MLP neurons of a small language model. Each row is named by its layer, matrix (down: output weights) and neuron, and shows model dimensions 80-175. Each number is 128 + 32 x the weight over its row's rms, rounded and kept within 0 to 255. Numbers have three digits each.
A block is one neuron, or neurons of one layer that tend to fire together. After each block is what it responds to, as a language model described it from the Wikipedia text at the highest values.

L7.down360:165137183186151130118089125115129122168108144100115095063139177142158128076160188124059156173138125115107153132130088081098187111158090070210113159159108149115164058135150099090120148082088153083149095163119145076092121137140095094096124073079152138143138173069161139142165113124159100115
L7.down689:093132177157096140095153163143148150153127089078139104041123097135089066129130156093134100125124103135178135132161148157111062162191121136141194117081120114045149148163142185154134163168101099159143127081197180141107122152131164097116142114126159195100172131112082049137201101058134153132
L7.down1111:117144158111135153125133164115150092161121097112095113135125161118161129146086077118128182141132116152109117082132111100118118132136098083146153169148102174114048134117110170088145129132146169136142122122092105104137170195151043140122122149101052108127036095130120136145094100133106113115
L7.down1116:125108116121085121132129163138185124080127121146147156149158147169119190149087130110124122157125129152109125093078155083101096143138179102148118116155161162153068156123096117109127133111108151130124120142104124087125125121069132081083108083131119137158135122169118114075135112138080147087
L7.down1160:154122117121133155149113125142180061120096127195135150191119159115188113106104152108142171147113128152132134113086115137105080157168125105111074184121153167113067193134095102137161074092111158095123079102114156120162118185086129107098092103108156128171134095131080135147160108102153150123
L7.down1656:133116128151113158155112079168120102158146110153115132080130125117163100119137104151162082196181144136222077099092125060198152147137109178148111128108129139168157096143112196077153178168161138166118073147144137081157123116128122065114124113112126132165115095197149116138147116170103117131
L7.down2479:109137101195084138087126138111199138123142155041170108123131129166080085158083161119114080099077101113154107147118170125118108142183148114110140058095121083078129124170144124183130121167157076174152154125160148181155129149108120143100178099156196136136166117109082071136204083045083107120
L7.down2487:111146182171164106127150139145146080072102101121180130114138144128095141106135135122134178117131071094162093082138152146091154114182133130176117188132080158158072100129132116144125146139176122082137137189097137173138085139136174136101169117102157135160145124138120156130149157095136092145
Description: The short function words an and in (any case) before a noun phrase or date, e.g. "is an American", "formed in 1971", "Come On In".

L5.down13:162104151091093135153131145154169137137133114106125139135173166163157114183136042145165104108092098140161153159129127159110146175113155106112101139133161140063163158116157155126112098078159132111156160062168129177092130123162122170048167138193141137132128139100197112134167111132171114075
L5.down473:136157133129115082122084165124163106145114121141114068142136140096087133098136122134124201139186064056124128102158131106166118104105120181161154170163088093097134118148136142071095128155167096184160071105092107082070077149161084119156183119143166177123115111159083084095140128094068118081
L5.down612:046161116122161136158085159133132157073163150111146133149146131109209137079154140138095089106170124165111102106142116105103098155084130134131143100151100118131120109172148160117095121129184105207123158090065147100061138119147116155102190135139107125109122121131142111134138111159090132114
L5.down737:188107123095179120081094114110154102079150150132116135131141164105170094131088177116105157099115141145139101171120080119131156156124076105118113128165160164098195113155162061136118038108103182161128124137159100100145139124125136136096145120128155162030145102110102161096150051152085149085
L5.down1441:125147101099115095103128126092138127160152136152102114122129154154188136117098166126144120124169121172154129147133156143120136149161109166146117186162095145137172095142124147101099194096192077091079140156101118121133169098141065155132135167153122149167112149063105078088077158105140118138
L5.down1655:101067128201139177171124130139170104076151143142189118160131103180093130166136096118096064157061101217155098158102130131113099131095130125148127102183168084171153137071101159143194134148122159120152124140147128153106074128143124134127127104192107175152134135096105146186079124175132137189
L5.down2690:128119108137119157173142137149096125077087074114119165096153157111101146126082112135171109102126146154131104127123100137189150123096124129149140131090052098144153045194117125121142149059145167109118112083083091161081208125117171089138103129157108159172155130105104141163179094178146148105
L5.down2729:141118089098142140109122084142143089142147185086075155111105115170117077148117150102118139102120089098104157140165076068143076107139147124150122184153153127094126081124128103155127139104077132106106154146209080152102100130109141176162123073141101116090095124119110159172046127120143110158
Description: Words inside multi-word academic or institutional names, mainly "and" joining two fields, e.g. Physical and Mathematical, Mathematics and Computer Science, physical chemistry.

L6.down1651:129130100157137151112127160102126150137159109225092144093112098155106085125137152132103169175132137234143093034185135134142108121122135141105152072136138129181152063101130126149077127108153134127104113158091146136120173150140143079148133147155167096134133092103102123159155110130115110084
Description: Punctuation inside a number right after a digit: decimal points (20.4), en dashes in scores and win–loss records (18–6), degree signs in coordinates.

L7.down28:131107124134128114137168143144154131121166155104154117146088167118157104163085159118164083165154107183160116112059134126160132175129132106137118132167069101137139172121152129127152130137190124108163131131178135185146122070139154142121120096212187130193156087167108120115108141152169190105
L7.down559:050155096109196157107166099134115186150150079141098136122111141062156156174132105139154168172126141146146116093081107117163133080123126151100150157142115161128101119117115174071151135115111129087119115155092095167141148183132100112193125115161104136138138161176149153179108098151089106103
L7.down866:165196090120174149061134198097105117087112149135144176000070149127105128111133143124119158152083154078121166158092135111155128164137104150102107071201109107237164147109170153117085182087099121086137180117110149174131138121118158153098146168154078127152164130167111121163174185086134091075
L7.down1231:154145096067121115136166160108031116127114122138108114077130141088149120144121125167162130142129135142155142078069126183204151129103150158115117098113119117154135158119155121103116184088099138122168147130133145150108130132106238127143152121145156150147137126156108088121152122117150142148
L7.down1849:144135174074113099152122089136112158088113115109172041139102146119127129142110132187145091114144105128141094150084099141159151113103159142143105167145148076100101137225145117114157143138123076080191133128135096132147154137157157119151112147123201113130167082143097110104170161137168089138
L7.down2485:121162169081113139168148132151135137149142143093091088110179112100152099157128083159138134078135064144137104066128146098091149109146157119126114092121156137137129111169153079101208155138080028135133157103130092174123148150116188098140146131169058098205071131174058152101163157133106064166
L7.down2526:143153163096158132179104114098135113175110124151074135101128128072136156171131176120122104165190144153150134122133150093087109134167147167118063116121222170137092143127125096132148115139163106194123107141123132086140107095141202056054147114147109156113137077173101151081161062112152130130
L7.down2758:129119092089120140105168207149147134106150093164118089149127059091103136129107126126143083062137120123130137107139128097103113090134149102136134067044138144136128137145169202102108182150102113074145135127153117177091154154167121139136089117162066129158113149117032091175176086087106118117
Description: Punctuation splitting numbers in tables and statistics, such as decimal points (26.2, 5.4%), table pipes, minus/plus signs, thousands commas, score dashes.

L5.down735:108064122149117109150121133044154115171074145140086131109095056115129074126143133090161208146142212119114122129099138141158109197182149133148069146075132166110167135101155181148163113099154166117112093093091117115127119110142088134185055206096106111116095139115158166146138106068147165091
L5.down916:200140104133060114166091180183133139126115120179077090126136199121112083172139134145155135135147116104126130198121100132107142103130095086136173110141124077128122077149169178100133109097159131094161122102097145120080150154059078179204138149127172106084105146143119081138198139165101109129
L5.down1318:044125134143129109147096149100134128099090132116131160182109127109156108151163126135095157099124107081126124111145129069123069061159124101163111120110082142177161152137140110133124106110110169138092170207097087126154110082145126135138126150189134083177134146089127185154122131113143136113
L5.down1808:130126167158149151135100151149090113107084111117111114140111161122132089146064119184133172151119151080123083111138137116113072121142117102140109111072074123171189137145142207081114095121090150141126113110090100112140087143076167116148138133140121122106145122099183127133068140148192164148
L5.down2407:107167131136013140102110164162171148098116139071124090137138092158106196174131072158141188164130111088068069159127156086090088111139116080109127071119105121139186123109160152115198140121135132144146107152130116126139132160085155162112155151144141125152172110111096143150118146167138090103
L5.down2650:112169117146154124078134200131097114071131090129104064153118135160134118129140141113180178126141127092095163086103124067171088125121125125145125127140113091112149132153148163114136147089146088137138150159125130060111104090143133160172125139154127105082093156101180127149134141143125119079
L5.down2824:126182134194112056104105184127155110162128038165139127089118110136147158118151147091138125114106129090142088131156099107171135143174110116163095088133075095135179073102215132133115135112114078105170154112111112116107106116140116119104093151154126142101081183119162142120137160140163104135
L5.down2947:176123092150174116131142188163159151135151154134119136132126110113093160136096121106183132146111123088128162098093181135103089153144107138099158115107088140209177138136191118110095116134109096148162146128161121072171121098100044092064112071138124151098106089081121112111133128123069143156
Description: First word piece of a word that continues a multi-word name or foreign-language phrase, often after de, la, or Die, such as Duque de C(axias), La R(onde), Die Lin(ke).

L6.down692:201121135214125172093127115119076144137108152124118119122054109117131181100098141077121120177101138059177120122087114131187115134041180097092126136104085176152109155062117131135170159120118130067120111162147114115056080121046102133211105116172114176111116105100105094104132154122171143095
Description: Function words that open a modifier or adverbial right after a finished noun phrase or clause, such as which, that, also, this (time), two (days later).

L6.down2138:174059198170065174139167144149151176058125117116123135136071090137121112142101109110157103128087099125119135135073116151165132128142095103096115125129093153097133120149158079152155132166110103080143142105162145130146127132175131188117113136150175136135149125113118072150107088118143164150
Description: Determiners opening a noun phrase, chiefly the article an (also An- starting words), plus its, their, 's, her, his.

L5.down32:095132179136095166137147142154144181120163099197159152169071095087105152098106107137082071175105138170058083082126111158107180120159091116122142175140117103090138122119088191084159105099139135182130078174117147129127122173085119148152087147119110131131112146086131126101090131104106112152
L5.down739:160102189151112174113134106155141184069138130134051157130118104135129149182108132088185149118152149142123171087120098177158103185105137089144166168104140056135126124119125137114096121111117155134101095082121106076109108107155137194139119080119091147110075107177096098127099086158081106132
L5.down880:115093159134104107107116127142220120084155073163170155047149119108159095122134143153168147200132163094150137092096100116098136138060114084129135149211129114152159140170117176158139097161133117144132114095112125107110064129156085135125105101104128148130113104156170142135108140125091103110
L5.down1219:074104112146122203108051165131136154129099171139160122095090163125147106119120140124192170149135164118158124087162137121168170135108081151097117143108137125157113104081150123104121144092147163110092148190121127085109170145123177107149122157173142148115094139192156127152144136088088171099
L5.down1352:159070142079125076144141131124134142137155173105117110200161119140138068095122138153134135206132131141077075118191139114108156156138105108132144114142132132090103134090114085099107143152114042147169233163164149129136127165098129131105142124130120105142123142123135188079151144091106124154
L5.down1411:121064121134142148159105128109130123154147126143117181085133141084095105150178118149176196167099142146128114074063091135143125167169164037119155188112126141091197164111097156110112094111137147137178124114081185093162155140158159118196138124126126081128137115097095161129116086100114083154
L5.down2181:153138143148075100155159117121118130070123148162137140097121140148130132151138138117146148117080174102127119067131158177176077110167113144173137114166117166113162170070127190126105138110070159142099104121129134126194055132106123152122122116104132128094085114160071128105110139168154128155
L5.down2704:135110127126131173179113130113145187142176105166112169122110125144093140154129122128164177153159102146113138020116121119111121187143108139069139080063089101097115126106156159108130168069145117145110130131148165126112149149075126066183092128175130108136148078091170163184070106118038113111
Description: Separator punctuation after the leading digits of a number, such as decimal points, time colons or coordinate primes, in stats and tables: 14.43, 56:38, 39°56′.

L7.down46:141105182184110089154101116070142141096122088105150107107142104153106102088127164094089110127090149097174110167054098138126070149160188137152184111137132109147147139096088123108117171096080095103090123194110155083140152138185149115080093148106115130125129142112104140115115102142113090124
L7.down271:119107172124091131120133065146181131104135135083119133127162140143114070080087137081112169117079136170080072133118131107096183125130185101167102102165139183169126135091136145112133126120089144115153107176131176104173135133119155108108100151084144104150122071112133098087064154105153170124
L7.down474:137204150128150052193097098110126128133130134140124168110182131142154112148186122097081170146095154190186135115171192143152110127125122123154179115149092108115172096145139083108164109089126166152113150118033110093099089171118171164117127150156100117131100144125148117136159136151136144108
L7.down1598:139124116143151116176100122134123140075157146079130081130156140033057108152139104104119164117146167132094080131115192115090154149135139113172097145128112158104066125135142112087113111139069106102086192080080129106068163144136136164122163114137126131153140134127112134158104122060130109187
L7.down1939:198137110122123156128183111144109100136143133114142149121122144146113132108083128095077160094055158157134132137152114191122111139072132074198100109195129161124138151095124141099191111171179167054153188128146112177076111148150148144093119110156129140091145151171088113174119110161142115087
L7.down1958:123183149154084194180171151127134152077198134111082112054129163097142105072126139147129104108148133167149163143084114154118133161131123122121102075160030168175127096186161147134082097157134166106167140148152140129114173128156146137099167099173064068117119182079130080139158177164090113088
L7.down2643:139122136110116069138112104168113108093174135127182191165161132134104092175099164114115099181165098164094131176108119168128138182104100160128198159098167101083113089129136139130081122116114075198120164124115067148184150110129144124132146140117150156188114152122074087151151165111198099157
L7.down2662:125165103172146128113125143069189121109114148103189131090157141127057113122159167111073083119124139120171122160106122145115128152164196116114142127124122128165141072102101152122118148116132086069072125118063106149104154158140101120106127154084150099134116113123130113164140158180124092102
Description: Commas, "and" and word pieces inside lists of fields, disciplines or mission goals, such as "e-learning, education, and environment", "to promote", "mechanical engineering".

L6.down252:111151190114116117195122152114124148128112100080088112131110147164116121101169084109113072147137145093152117133104149129129080139125113135154191146125109132130159110116136042078160157127198143152124163137149085063129137147167136137124137185065095143155125197093182187195180126197141098107
Description: Conjunctions and list separators (and, comma, &, or, hyphen) joining two nouns or noun phrases, as in Music & Fine Arts, research and extension, Bosnia and Herzegovina.

L5.down89:106124102184183136126110134113116159131139148125154132137143178112128179177144066093175082119130177133087171147143137141129119140123123101077124141153084118175158119061140100109135171126099188135123122087124089092109097151128171118108108093118164102122139080126120126094125105158134118122
L5.down1057:122161133169124120150141133165106152153140110115093109150096125173094094096164158115125111089122124144142114099165123096097129139154150121118107139129128113153131146096131109147155105105056117131157127190106165129129138125070142098111100151130153114181153128145170177154111146161146146130
L5.down2153:118133109153174086182129166129111133106137122136126097038147135145071123117199095121131119183116120113127167114108119092128107119097095120109091133167098117164113100128123145177112153126118118114126086162149210114154131139097120130159094172113105119087128139110098131138103117128071113136
L5.down2388:141196156116150147113099092132146158133096147152173101143162130109124085103161107162162122113109095133064132169135124127087139123191123137154202134114102122083157158098116071142153118132170109100125165098127204136150149146154075171127155100124112133146116152097129130125162082146097118165
L5.down2412:050093117152155114088105106160097144046050095142112087149156139127096172134227148156120128158138118111157181109100175074112140134168151131115119121203078156173146106134141091160155141058188154142134139154059138101155174121049123108138100140130157123118170125126085142110129108155107143129
L5.down2523:141126120126145188135139109146142109109141157045119105121158114146157128088128103136097145145129117155124107155117104161115131127107166148093135226158118180094120108081204099111108100155113138121117132192129120110122088093024092074114108140110174152139169125108095062062120220149076164157
L5.down2532:117156219125175058111143102141134147109166145138107133120123137177065134128138158178112157133081128138143054190214142074132106062127132108119102124094148089185136142135164022163104160153096139099094139178159151150149105131183093164086161138120120116131153152152110115097139104101113139160
L5.down3053:105184128133146094110104129119139113122168088088102104120130158180145163091140202150111170104098106085168116136158100090091184127111156095114109172152151088091115148124152103130118153144125167079073111058079195071092168073094116142079102074144203131111134120081145103133170108151120176175
Description: Relative and personal pronouns that refer back to a just-named entity and begin a new clause, mostly which or who after a comma, plus it or he starting a sentence.

L5.down101:153114128170126094116109151163191134181137097184121063085187075134170157100129098094201184092145111132127153172147104168203111129147090128150143151108175148165086179167079088175115144122077170098107128178076165127114118105132092082132123106175169132173105124173137134162140083109104151102
L5.down245:090090115104116138115133099104130114096114172104124125075136168087103112170153110132071162190105160129067173158149124104131152139138138142149132079159134148169133107119156091116100134144151118114105178086183115156108076009121135080136149141132163169134200033119046142116149109130122135134
L5.down650:010134179120176108123124175085082136180125147119153171062191160126105074107133170103117123123129095169179131158151114124100161134079112118092149131081157128103089159114146104162145208102101095080081138164138146151108133127105169179166066098140134148152174124113081089151088044163144154111
L5.down921:145120162130196148070165154145119118112152121105179154000117133125150142121116153116069110090074153160148110181173128135131179153131162121181148129112109130186151109144135161114155101170101120170122171083100126166112094100177102110128115108166101138184154100130134111117179112151117120189
L5.down1465:156151104119175154114146175143137174084115130125114148100134122193159160082143151200186096135110108096115068128137082134165119161163136149158148082080139170168116123142125086108181109152142107054133108162178094107110102109158097093173095101160114129121141093096118089135115128139125137091
L5.down1594:207068087071165159152118162117097107084200102111139161131182126098145139148116110148183167145173127211107077188139127101135095139102166132118109133115067076137141131112107138110150085144140127128171149153111053167126152150101091140142112123135179145101128154114146117115103135101061127145
L5.down2166:177184161154136167146174091143154143225131076098133137097190101102095120167162104187176115149071107117114108111155116139122121120068114130127108164122150120109104170139107070129125110117082112157138130150175116120116130134137074096157102148167123111135096117169165094105097122148078149100
L5.down2971:064114136137108116143094128057083106149131121142093155163114100131138174093202147143149138133116150148155078116134140125178113138147173134160146201123095145138128088166120101088096216150115133148154143106111179156128111148166132144141044158118161177134093170128131133138123129158129150113
Description: Separators and verbs right after a release's name or field label, mostly in music discographies and infoboxes: Label:, table pipes before titles, "was released".

L7.down89:129096098103125150131134126167121100151128143109091088132081163082141125128120154118144138162112111147159183089122116104138100198169114176144167100148149200153086155119149175177192094115153160177173159132172081077140097150120116161129104122145101135151110130127184137158117085084125112155
L7.down130:122173151145139116081105139140125110163107183183082163098075141121159105114116157161123099144157068116095122118150088142133100083137115119114101120084108151102102144124152137080146166081129082099150173121185110112213159118121103139125086105075136101111072151128113165145121151143145111106
L7.down507:120137173165130101165085181099160128115104108098104123119108095189120110089212093093149089105128073039150113096136179092159171153178120189206175146133120155132150086138144120081159130153163120137191131161142130113162120153172126140128118121174133147128099180107122121177123200123154144112
L7.down2016:172172073163128123067143183161163160143061103081133170100114143131107165165145146153130082169101088138122134132140130155120125146093153122138187112157108155178133153102124108110151139150156103122145124090156137101119088118100199152052137118127135121179166136115152124165144139080142185166
L7.down2252:057149114142085199118143141106105143130111178159168069056091155090156123165108121117133115157150116119136096088128129151111085149128140067120115158160147083103136116130156161193103105114137111145123165110121147131176065128193135097162149144125097102106143158112088154116083102129149129090
L7.down2424:075141124148122104090095182101181087161087119130170132114112119120196192075141166163141154095133038109123127064076112133103112156129113158127144154130149101119146089134128064110137183120162132120137097175105089123173102158181133170132147159121121157110155107135147106151151104056118139100
L7.down2689:139137104153112136172134075114120130080121146192112167067113129111108144135166134117193121075101145137087122199131141151089108101106129132122114176090115132141117117106189063096204149109157124083099149230122154102132124141143131183149112148134141142131077166102128107154103145106151107153
L7.down2916:140102108101160154106069192104142103146121134087089160151091148107134214120130157124140109041104169132101134157128192151108092104125166149112173142139142120124168056140140105105133132107139124166142126079076150096187066128133146175166191122105156101127058114087149115100126164103116155128
Description: Coordinating tokens (and, comma, or, slash, &) joining nouns or modifiers in a list, e.g. local, regional and national; public and private; films and television.

L6.down663:144136175118120084184084176136132163118153156113101168081133156118128138120103105158089068116124071153116136151080176149077122172113144116080094122158141155131129113088087101155112133147124120124127116127069118095148100131122156152120128177137083165106095124088142099102096128111141084089
Description: Words that open a statement of purpose or subject, chiefly to after aim/mission is, plus on, about, for after project/bill/play/expedition.

L7.down450:085158096132217116132134134124117158157176099068108135120151176112131178118119092181174112093149079163119158152097161120105130129082140091119150157113118061137148145120134175161113122158137146118139124177106110173116124118094090144136086123131128151140140091102106143077137110127150164150
L7.down1029:083165127127104166089171163135133130095110125126096152059092124109205146165149102137117148170136151077098107045166109146127133142164161105153125123173089117116170223140104180106090138146169093136131153149135100187101097102141098132152110154141038164114099108144144157161096113113165185174
L7.down1449:158139121147175134119126127171135159118106079176208106139103095170152165095138161114140129172071165098120126162100095168154111154134129106061144096109084140167159065156158164094076091121122096049145165189124101069185087150137138157113018115101160152128107140131089073103087141119131143074
L7.down1470:056144066121131173151198089111087115165091043133074118136181094097120095106128105216102146203142159106142126088108137113117135186116162135057115133139156125158152145137129140080109170111134145187106154094226158195116140080165144123169114105124112137212125123174104072127067126158174109137
L7.down1569:104113120073108137146140110179188137140183189139171155106129126191121114158122122113129143193112136143120183203098043136085128125122170126098138181092152090164052201120115105139131149131116156087093114159123140142152082172095129127065115079131104168084072149129120118148115115129104113122
L7.down1854:081204106224101207124135142074220091161141159121073110154116072122157157112136131160152153085128137127164142105171118095114143101140182131150093146141151115160094137092192111071167090126188152106108164122201080106136108098092103114144117167118109109148094121104092147138149145100082109138
L7.down2716:155099184052202116178168102143151081167118149157202150128064177124060112181039090136126161106128125115165127121110085140102123087128119125126111156136120143133128147116166153135083171129207115145147092162131111150134138190114121097128042085121125154120131121143120112075064126196055105069
L7.down3039:095138128130168146175175123056185165099129124108086058126112153047198125095134132159140108159194125103153137126160178091128098192117146162098125145128114145122139106137156079138104151158162104135150120153145100107121139072145101136181132132085104127111095144082123178130057120107112157149
Description: Words just before an album, film or book name in music and media articles, like third, their, 1995, plus discography table pipes.

L6.down187:144130164188129175162185184139082146161167103082137123163146125100160115112105064116169184146180128078086123116152154114093150141213188151200080136106075139153141100117105107141073127119130125180104159138102146105150058083156127145139168181171106120156095164084141127100089108146193202054
Description: Word pieces and punctuation inside non-English titles, quotes and names in lists or references, e.g. German (e-iner, spre-chen), Croatian, Dutch, Italian.

L7.down530:131148140114095169143172143130188174171136141129105208065152099175106100157144120105123129136114116204150118158100163118158106074176120119148128123165151108137103163098116155101139099147152102156105140127093189094156112086147193119088169095140145104160129046075148117138114105172121111063
L7.down2004:130100142203106085084100135137182131127139115159113134081124181103162140164133133098120070143116140142143189064152117096129141110074175101160104113131108103098133122133128121138156154090100150130197122156190118108149093044101202187124138155149128119176118115131131088100119133145132108089
L7.down2383:173155118154145115115147141077136175179174118116157117139169134161125100084104109212162118121129124070080148087121071134137101076143129138169133107099149105127094175161094098198133062087097159171166132177158129107114075135140055144155142129164137138134172143117133107131101059172147086165
L7.down2599:159165176148132093114145184119079132170140151142125115160141137119136093112101114117105199142113125122075134104161175144116107130187169181147095084035108149120140121157132129148117082052083127140088160161095106159091140173104145159131158083141140155141204108118106114155087128135139166092
L7.down2642:115197100129164115116130142067153144163130106162095132077103083144106133142147114126120174182116124142135108082119131131131162104136108170119104123125139136131129137146081090165110123116060096137103079169157107136158127121095143120094124144135121098092146128107116125129116170129190156120
L7.down2679:153105116083181072190157089119117191177159088114141132074100174119149162113189141175109157094137118122132125112198140163106106126093130103123154123167168133076132127131090153121104160147109120116123089132162141134110133064113240151123159118138106117134186151124125094159141134118137174168
L7.down2951:123153139177218144096163151093148145144139128145119138116078147164182138075106170129154069159137116097126065127118128112122129137152131072118119205184119114132130117154062126108163139117134116096125142080108089128126153185111091092071127153089062127144062134145144150079142178138083080193
L7.down2979:139160126090227104133111083135148177103077090131148199104137158116075143136168101104082147153077169123146095171156145091111137167132126110132078105116143097111115123107125047155188132082074110153081126118119162129132123122171126106147066136115060090083153154152136090114160172128149130067
Description: Inside multi-token foreign or proper names and titles, mostly hyphens and initial periods, as in al-Quds, Stockton-on-Tees, Samuel J. Beck.

L5.down64:129137081169175128161032206083111073143113093114132067074102125111162114090127157143159135142127113085189131087116154121166098163191074107159161077124107105152083133151127084098133107142145080092200138108117101099107131151121144082210069156091140173082144183134108143137133161159112129118
L5.down416:100150141143221127158115171091135125112131115136117128140076195134176130115150122058111105081116097173160171144180159141136090078115151151133155151133056153130118086134127165117153133122088205164135069118190107138125140177116109125116105164117138132132121128159149096113106157109084098069
L5.down1065:198166156163101117115091145119099153167173067143104129090125137151186164134154077120108142128108154190129120141116100155107092073168092114097139168154091124091130097119149063118126179117173144118129161123085075097117090170108112128153117156131063114139125109078129165134132116129076129089
L5.down1271:139106133143129074082131159169170134124108119120062127151136158108204139111132153125147097119184078144151156155121164155170137102136102150134145126170159144146128138059125108110143102127165104173172131092136138087117124098125108144120192157092144089157143091134115092033157168125100149108
L5.down1832:101104136137104146116141170158157146134214116115091146140139149146154057126149094165117094186151091133118114152105144098157096100115085120156146162114159177112144108143161125065164156086184119173136107152142147105117149121191102142100174118107106119158149118171118093116145132121153122125
L5.down2448:143094135140121145147113148094116082145138114163141126136062170130151137099178168120132103083112114143112155137135150104181102123164153126094129120094116115110156120067192101135109153094176106130130134171062099105100040126136148147160117114078118056080173106117085166128134089115096148163
L5.down2680:136106081193128112160112158141200148158143143150066133130130168143144101133126105120088139137096145163143135137109125183088117168127135124134117169165135172160120096126076121143176138126183152125139111142180147105085090133139122117070136113082081147107151101092090134135111129141134157087
L5.down2922:163131131147124160048096140123120121137095184117137078152113105075071139125127113165144103092136119129096138146114137139158114145144102114120134136142132109152106100101171172120094144183099117116194143124168124088122149092064129152089087122130160107150116140167036113104103149161162158170
Description: Commas, and, or and similar separators right after the first item of a coordinated list of nouns, such as "education, and", "Saipan and", "Mumbai, Pune".

L7.down277:137186111163097115149140096143132117102139139113130117071113165116185185101102154061151167153099088137143107145130095136120068129164112106099129166121141159148142131194115118122147083135161122176128170122152151119092097150129159191094112125085124149120132123088118130109136195112180146094
L7.down366:090140085174137103139135163176161169104138146052073104109095180210073138083127129110112131086109117097090134096145141121126100128125132111118138134108120149166110157125142142170131150136153149138145116093119131111109151153042137142110129143148155087125095120105165137096137151138099135118
L7.down1343:126127121137152108137150143103126113136102116120162165148216132142091105123131167122170153131139072107063098153107115141098225166113100201233107158092103133124146165107170121084141124076136081081145132137102107109115106138099059191141175085128139096153121102117086139166117096077049158145
L7.down1422:059101167131208118081124186146145118137090139134104145139171130143168149110141131140151157108070063131181152158141143111167115120071085165130138142073176138131092000114088076062125078095172115104123102161125130143188123146191120117140123102086078105166100068148118157138087116115122149118
L7.down1582:180066137114130101105089155104121195161130163121125145112108127092094158123106152156151122155164147191096072143079124138178154138096106141093173150136093162123113071132140182133053122115107092119131189145145142155149098085090157125159107075136060112112150180160100117163116144096116106064
L7.down1768:130164154105124116128107143077120123215131085173125126101184124164126115154030134113130184151132104129090109150199106079114195145115205135101132088143172115134116133111123150133118125124161138084060169127144162155170111193108159186159102125131102103128099110159154133119104160126119074104
L7.down2601:098106083194050144169138121114149104132143079151133141123075129127170158144084165118108062134069107105142156129113093126031178086179117116121106122054132124145100178105147146111179156134060168104120091051152115145139139108097161193117127091159103095086139134131125112110106124146136162145
L7.down2809:134155117172093153089128095140182109133149133116127090165137123128077098128138112110103141164159081192168116140119117071094133130087131081079121127164142078154127083113142153140139147102117146138104107159092166183133163128118049172120157118121137134056121177128091148129133139088183149107
Description: Relative pronouns and anaphoric words that begin a clause pointing back to a preceding noun or idea, such as crisis that, restriction which, This parallels, at that time.

L6.down2060:151175146108178124101154159130173136126133089101154172084156174167149130151117107118091157178057155132096156113147099157085161121116193101103179144131133089153174185129145087117120157125130108137105155149099072132179104139155164168167121107088117117179106105157200109111183091196154164148
Description: Tokens in music articles that link a work to its artist or label, chiefly "by" after "is a song/studio album", plus label names and separators in discography tables.